config.yaml
init_std_down: 0.00567
beta1: 0.93
final_lr_fraction: 0.02
MLP neurons of a small language model. Each row is named by its layer, matrix (down: output weights) and neuron, and shows model dimensions 0-223. Each number is 500 + 40 x the weight over its row's rms, rounded and kept within 0 to 999. Numbers have three digits each.
Before each neuron's rows, "fires before" lists the tokens most often just after its 100 highest values on Wikipedia text that the model never trained on. A number after a token or word is its count.

fires before: " " 39, "-" 10, " of" 5, " in" 5
L5.down245:499442519457542502558477504470535471521556485468486465494533501508523480519492479481502515496473546536483603537495512520566427493522484502478528525501510521484488549552505587551498434556532480497423462495471518496506484447475488471462424483528440467450455491571423496470463481451551466523479432584546467506497520490549566458535539530463508470512528495585488556466526523548487517477490526488362497412481486494576521466549517421500501504521515464559433503497507515493549521491533488479532578497481509509514589501481567434487462527452511442520552461576568428571522453465525552492536468562542497549489501505449406497475443500480562504430504537527429501482455453433476550503541

fires before: "==" 36, "===" 8, "The" 7, "In" 6
L3.down282:481464501434459493449468523458555506540445467497485536526506477502591455537485477456497471461504511466459548538562474516494550472483477560512468540531493484512484493538479513481522532569435507523488420484480668603492484533485518486482571569472546459511501536507494531474542475521558481461449504523486483538487502463442511518552536543431474535484543532573500455483481515449561551508580448549470489470461495524475524560539482473489482496458497482480477475513536503529485488465545541533535450558478498502589504442472556474558473478507458517454476497505567472477520487439408489508566539520536519442420578482494542434533339515443465464480472464494527509464437476510502510485540

fires before: "1" 35, "2" 30, "3" 7, "5" 6, "4" 4
L5.down359:498455453503474522555561465594511395423477515515462541532456427490526519507503502551499526466483463543528497421501505463542540488500486521457518459575479445477493593475509485516568479488539541548575474514531505506546533489478551592444512556486545515460481431501529484495505530512429461463477463497485441456476472558481533467523454561502559471521499469458507537535437501448494460508510541560417438524591505488420518543518508517525470463459454515568492448462522483463481510536525512496413507456456511480567473574566477459534461448540502563486495498484522446465536497487477480518531489521516548505425524440510446539497429559490488475553451537516542462589538531506498433547576

fires before: "-" 21, "==" 17, "\n" 15, "The" 6, "In" 5, "===" 4
L5.down75:509502468566465486492515564483494458559464469578564478552463507455466491464500558491474500519485480496474558571462514521533526480498423528489509468522529475492515495525505512473569534537542491374488509453480561462536472483551486463500558547458528550468510456563503500464489483488496494505399508488497529508541456485470523542496534522479523498501547490531530447485477420458499444520482515471505550517409444485463533491549484512471530530526497485438579455483512443505546512508539504502508518564493526517536514483519499431526453510554535525462507466543556520450482512510516489431481510512467526560521466509519503495510214555502492462459513529460547480529493467537471546476529

fires before: "\n" 31, " The" 16, " In" 5
L3.down235:453583483551485505504461513537464468497501489413532486519563556490474475466443532529489548487513550414440451597452499522487527526511489468560513430537514493504533499461509475479508551496508517508525514497491507508521457573473488555482474462549529420511503494520475525488461491508527536520546490490452516423459448461514505440457586556480404431576419559534466456505520553521453442535568489469550459517471492437461503485521504478535467517480537407466438523493466487550471460460430477554489505507524449441515555574528531512483462556528501511459476560460559489483504487477470530502538524582482516536468585484530469457450518505536450546562470472421539478464529539573561548478582

fires before: "″" 23, " |" 21, ":" 11, "4" 4, "5" 4, "6" 4
L3.down118:522447497514525489434471484489487523488555529501404556404490497566472537472421483544545525486564420516437544546509583534493508499513480515602466447489508455500548449555543542539532397528514530495497420506528404488533527539438565505522475462565522566524550417505487449488459488501541506545469485489446528523544416559483501498522441585535450483497531522518570469581474535503462483462510532519460500500480473504464500549617494479468452514474471482468547433472438454492463490516514469451558487445492481488500571471443480493462474492483474454535484493505513478473515451498512522534461522473462534545507529481555485580515531540456550519496485459537517448465483526487576529560503

fires before: "\n" 38, " The" 7, " In" 5, " He" 5, "-" 4
L5.down167:470557456460532523482435508533476510518463492509575553513491493518508489520497537508475469505521516450480497473449558433490478488500504566506518520467530498515482475536524516463467516500508512530488454515472516499514473455513512550509486534476459432432505498520563470533570517448418497473506521499554476511523521499482468483498495492499517521534458487523531555485519505468502516496476499566474461579549473592569474447506528471508558524530471493456483455513583469472522503483500484465485492577501494556528557527527504439570531501506459559508484430463521482550528513458480544505548451479529513539482489496508524485507172527478504494452458517454485453485543522474476564545502

fires before: "s" 53, "re" 5, "Con" 5, "Man" 4, "k" 4
L3.down127:464484449548500579477504508378468509537542473532595535459525487509521446525470499489535534495490475481457552515581511477501538488445502405412485499532517479510521502515456463464504468481476504533548489468516514547545478450454507495470475503508575504505533479452498510587501519486519456542517579527487522439401463524489578608483498458495514505447461482509550498446589550503395482471405496507515508507495490464444443523495443573450538519468500563512506468556470484526515479440451500444521456519486451549553380516514484455501495529511526524538500494531547471479511476485475557495535584470408470468511556485559499561523563558507490513529522502531481551484504546481450446545506

fires before: " " 49, "ologist" 4
L5.down341:539482485596566545545463511492446501564522424483511539525497584484533530571571548508530514552519477564461500521479511456375449523427447488488482519452507426569519475536464579512478436483490517500486523492473470467563491498478544579484511498560531473515494501564527542457451465583487474489524476480511509523458508510501517406510501422572507502458549522474459493492516471471450476602464549530498513440479473448504520524490475402536461494540490398561517529539468515526504526530462493496462516510526491458534459481524491471443495522469494480476485530511502450469504536459455493553576423540536494479514491502525484562520331529534510530452501511493485571525484483504490511513448

fires before: "\n" 27, "-" 13, "==" 7, "In" 6, "===" 5
L5.down260:470526487434487511475479523499533520523526526466497543501465454500536468514535481493549532489453501564461524473503566499448512527476497598491512517437516490490514530483477506541451502530453468477507458431527540494564511454483511520528463560505455444499468554491490555443554521500446489470499527453486506503487478464526482497463538553490455496522460511528524472535477530480524466475526450556502469504493530425526486533536492501478474510518480591528463513497481491514506513498510481492505570512508484522497497504476559491500518483506523485525492452556484486508511478509513535513521535493519496501477482425479518467555142537473494502481475489503596509515481469568507544518587

fires before: " in" 25, " by" 16, " on" 12, "." 6, " to" 4, " at" 4
L3.down117:529502503498436525563517487509409572499492579500550474549523550497479506537469472439489450453462519506539519462566503456420499515511542498503519497504530500443550489521577521495514462498345503477558526487497372464606551432499539537493553471497496479496470477507515451563460513431465527463539521514438447490525526469494528410447529489526550498549448525552566499499464485542517531545470527521520485504619501492442489463504488545461545485484458483491460511501589487502536507488523494478531440513513428486470548475481572514572495467502467541594508517526574514463462480492534405550550474449486470487507445454461468524474462473522487447518519514555479484463499558536470505488489

fires before: "5" 17, "0" 12, "4" 12, "2" 12, "3" 10, "7" 9
L5.down179:446467491448482495468520458516471521461501515416472491456532438549531526494474544453543514541443469486396458494500554478475500482400547497475531553597524506538555522450482488531575485498544441548490542520531577515541490526502532548533498470484524489465465540528514476477432451550447551611483460538545498506436388503374543471513518519490497519496497538509540524571524489555548468504445480557558502514507552488451437483483538477500506458497484549451486463514520495461510490587479489531521502536495507455439513567543523457535447510462471506436513540430524519443502501528492431475508517431570479503499553491451505468518438503474601539507500513522526562514472411453532483507531

fires before: "s" 85
L5.down230:512526535583510482411525452489520511504469354436480538484500547498411457514532516548398444538492510526507527480547445515525518534542454430561500527569505475501462510506470476543470486446519572517481509457473531480450496556529520467501485480500548498581487536454428527497530563543530507527483575457591544480486453529458495561465543575510533430497547424440567544413516519540522512513549426488508491478507567498489464525459441513462545447511479480489543462495496499499470442495477534443511440523514535491535481415521534508472507501513433480535564491510530471485518474439489572466535529420481445444525483454507527516574492478547454524493526509561545518523464485495494560462501

fires before: " " 76
L3.down362:508497463550548405532546498517515437492509490491512572417453465460518539523529532516480505495501562527504554502500571460549479529483467487512518511474450549518538491489532489474521465512446534528595401481457494464515523494456540508481478521521476529532482470447450521424502447545507563465553536505480438487611482490500541497554506475570473494492466445444462508473512504547503494566504499505445563437448453540576521458518449501467481420428455554454510428526399462483547504489471538486513494486423509528462500574481500586559494426493542506472473517548474582499530498495526529567531587535487535536518532467477484524496536443515505423429473538511468493481536510463448577474567

fires before: "″" 41, "4" 5, "′" 5, "." 4, "ug" 4, "0" 4
L3.down357:411424496405470507504482508501529566518587570430555509411514527412488461488463576543488552469474478458564462525382547471545479529497544449521451522467511483451484535473552475529552522512542530563533524450545519522476449491486502454522450545583514484559519493496443496482517514552444492489520516478517466528521503517533442527453499521499480534527515556595570497447500449515519510509578525531485538487539526440585489512504508478531540454434482467482543500447472542422504517471446434554432492469514490507484550522458498541544460489470486591490512511473507482542443499468475547511517517448545508510604483466507504468438477565475451536495509485522528483420513451441497531469527

fires before: " " 49, "1" 17, "2" 6, "0" 4
L5.down350:538500457484591548536465545495535512536521458435490552522514518610457492408518465500535406517483474518465551589495511529497437472469461503503570491465472471501471468521565505486514472547504541519581509488474480464502521480517521548547485397621523469451530540528473500483482476518446485557431542491468493439525473448491475533576521509508487459516563578525473526448461494456442504515503569544540493537545478455546495505467494469447526465509498464552525536510451499431516513531564527556537496560475501539450452582545533461449496550452523515510467511493522495461507472502502423443579455500561539510505444488488472454509471502505489522419482465441470449531541531509454438505399

fires before: "\n" 50, " The" 10, "-" 9, " He" 5
L5.down357:511493497510514497468483535485536558505435479520524520491455536468494494525513491517491532468491491542502487509554567548453505501478501587535507478461499435550510489495476526510470527493472491501486469490487514539519455529476464474481505539501503498498527557436463580490510519469482475507490584524459481497509533469532447488493465493469525460552517467497488499547527487478521535485488475505456505501509546514494482562561400431497557478516477509537498514509488501454554474527488463501477526446454486586544516516465559501507531524499460449514472521587535457571495481502536522568536482487474544469501512455500488470459184534477463469499381505544513500448448513552525529528588

fires before: "\n" 73, "-" 11
L5.down255:499552479485531513459482423499450460483443533482488479530483522524545535502487515455504553461472549549508497501510605445560515545516468522526527532468495509475555534476405451532447466530526493470530451431550496501509487478477523488481518510551508479452507533500450509466525530492518513559465509481469525515516514494517570503461508502496434508500460576535515513556512477544501448515484443551510505530469591469479498488580446488486535503467488479531546536515519467474469495459527499507504538499498500462503509515502496470519531568493539470465467516542512476511443464507520488530511495524486504524502492524441515471473156503513554462490468531460560523474512483472524518510540

fires before: "\n" 26, " The" 13, " A" 8, "ures" 5
L3.down281:477570453500526541454499485549494481533502386573502413532580552523488465479503511421489521424525495470458547472473459484443539544411494505472513485509536551496466527487523522444490528583547511550442549480488497466590440524455549585512488431477504483469516508483512526564528477444460588582533465528521450494520520491519445419541541424450529466555461520436477468468469480533517432494540520524563491507518524517526500523504539497540537479531446489449516551477505418568517450493417506530480519494477516501474542548497523501532513500492553469443470491526438520494505537418497471425475516477498463488447569553499540457546431529545451456520509505430456490509519547521524568517536

fires before: "1" 62, "2" 26, "4" 5
L3.down425:591462510576486474496507394515557453493457491482530503552443484467459456501473504523422490516469508504496578556480515498420506513504509574540517441614487448524528568507530422527454552572518491466505502464529529472507506442477470534476432478432488521560510517533489504431479484471473488487476444531543603477526481455508502535548509557406508486521522489568528539569456535479420478521490522491507451512463535474521493472478498474498449460527450485550548502507528558468485453499537506480484541417487532597495473508568467463526425552505576507545496479457479478448513470484565493487547550452447521530496525475487497549404464539531443459491511535503570476529527538490489418476552

fires before: "." 28, "," 17, " " 15, " and" 8, " by" 4
L5.down270:534479458526470502475515527574508526435488551544515526522475484490540521451420510476510500471483506482522502458432557458474478562442539486504481527478486480492588489430504477529485439460495587455574473466527584558502520514546518564474487509471511521518566583564524521557543437497561531412445473519525458468562496427520551473466476457534485457522447569544518458496525452511432508535497502535484585507530537489478522523463497540518450483490508460468452551488475486496451582546478521485473484538466512444457625548542532513443536453481493492444485398444533542517525468437477491475464483536504433547500498512555512453542529542490500513419502476406486495532523576510508458436516

fires before: " " 24, "\n" 17, "-" 8, " The" 4
L5.down216:459535454473504447523462455478533464514446462515508518525503472484531481537504525473473575514432507518482459493521559461493563505537520561512535528523559525476530529481460535561461442538480508461514462504501525490583459473487486501453485476502459533496534501499491509530554477489490520496461492513441516490547463509495513488531547527522498447472476505528514468520543480494492458551560450507553453533516511515522489536584470461525474520522451488498456431512535534464517524479543492438470491455482444538541522521516569496506510505466411524512529467493501453594525478486474447545539480522525508529473511462487537454452176535525490500463422519502501518474536492523507564528537

fires before: "0" 24, "1" 22, "2" 19, " " 11
L3.down167:523514493398499459507517528532487528530568488539521452595452535503435505583466482489494486417525474445505604528477469522533535433569506511487476487530528470514460615455474466567486521462544583461481481462492515491479504509556445542503549452589491474578509439480408525426576483418466436521505447587460516502484543475514470561553492530418549487498458566454554483478496536521567523568492535464526609504483492547523500502475496491532445421471460503539463490482478442485501512525490496512506481457496475529481460497495522551476484437512498463547546489493526553471492501503544454500565520475529521515477526467446522460557498444521401468467512519515508507499473501489443494513534

fires before: "1" 50, "2" 41
L5.down135:459479505472465414501549505449428505534505520471504467461450472549430465545441521579548554443498543494519553471456461456526507489567507459496554495503521481408539501470473482557523532560536470543567479523481529487481543497523539530439511504487511573445507523544487494513503494517462538472531423506460533526525432493488497531469410526439529474576468545539443510485526512596474486529567501555489547461581540404496463473546408447521530428478513522505541481520467548507517499536493515463451487512495526491500498476485430527488420544495576522517518515500489480508474419376502476477614458465472494456454524491540512538433570502484486534505500501538522548545472510492524460566558

fires before: "\n" 30, "===" 7, "==" 6, "====" 5, "|" 4, "-" 4
L5.down286:468518467498541545582535527500480499549508515485550405470474593446482535519485472444494502494547514543496490500529495515519528475430498513464455539539508452508425580488495528428482533480482508492560469502529496432533574496556440475546529490495494429520462492513515501467504505463464461429497601461461528516479442513479497549572534466488489471542519487511527493465451493549521463505545526473538493481472518487568558535565446461481528462493543514478449446453519471537552500461540497551529550492533387530471600475444478508523475478449535456483586471517554473438509520528470464474478523466502389517476449445550513574495380474522470468507440535542528535503519493593471502512585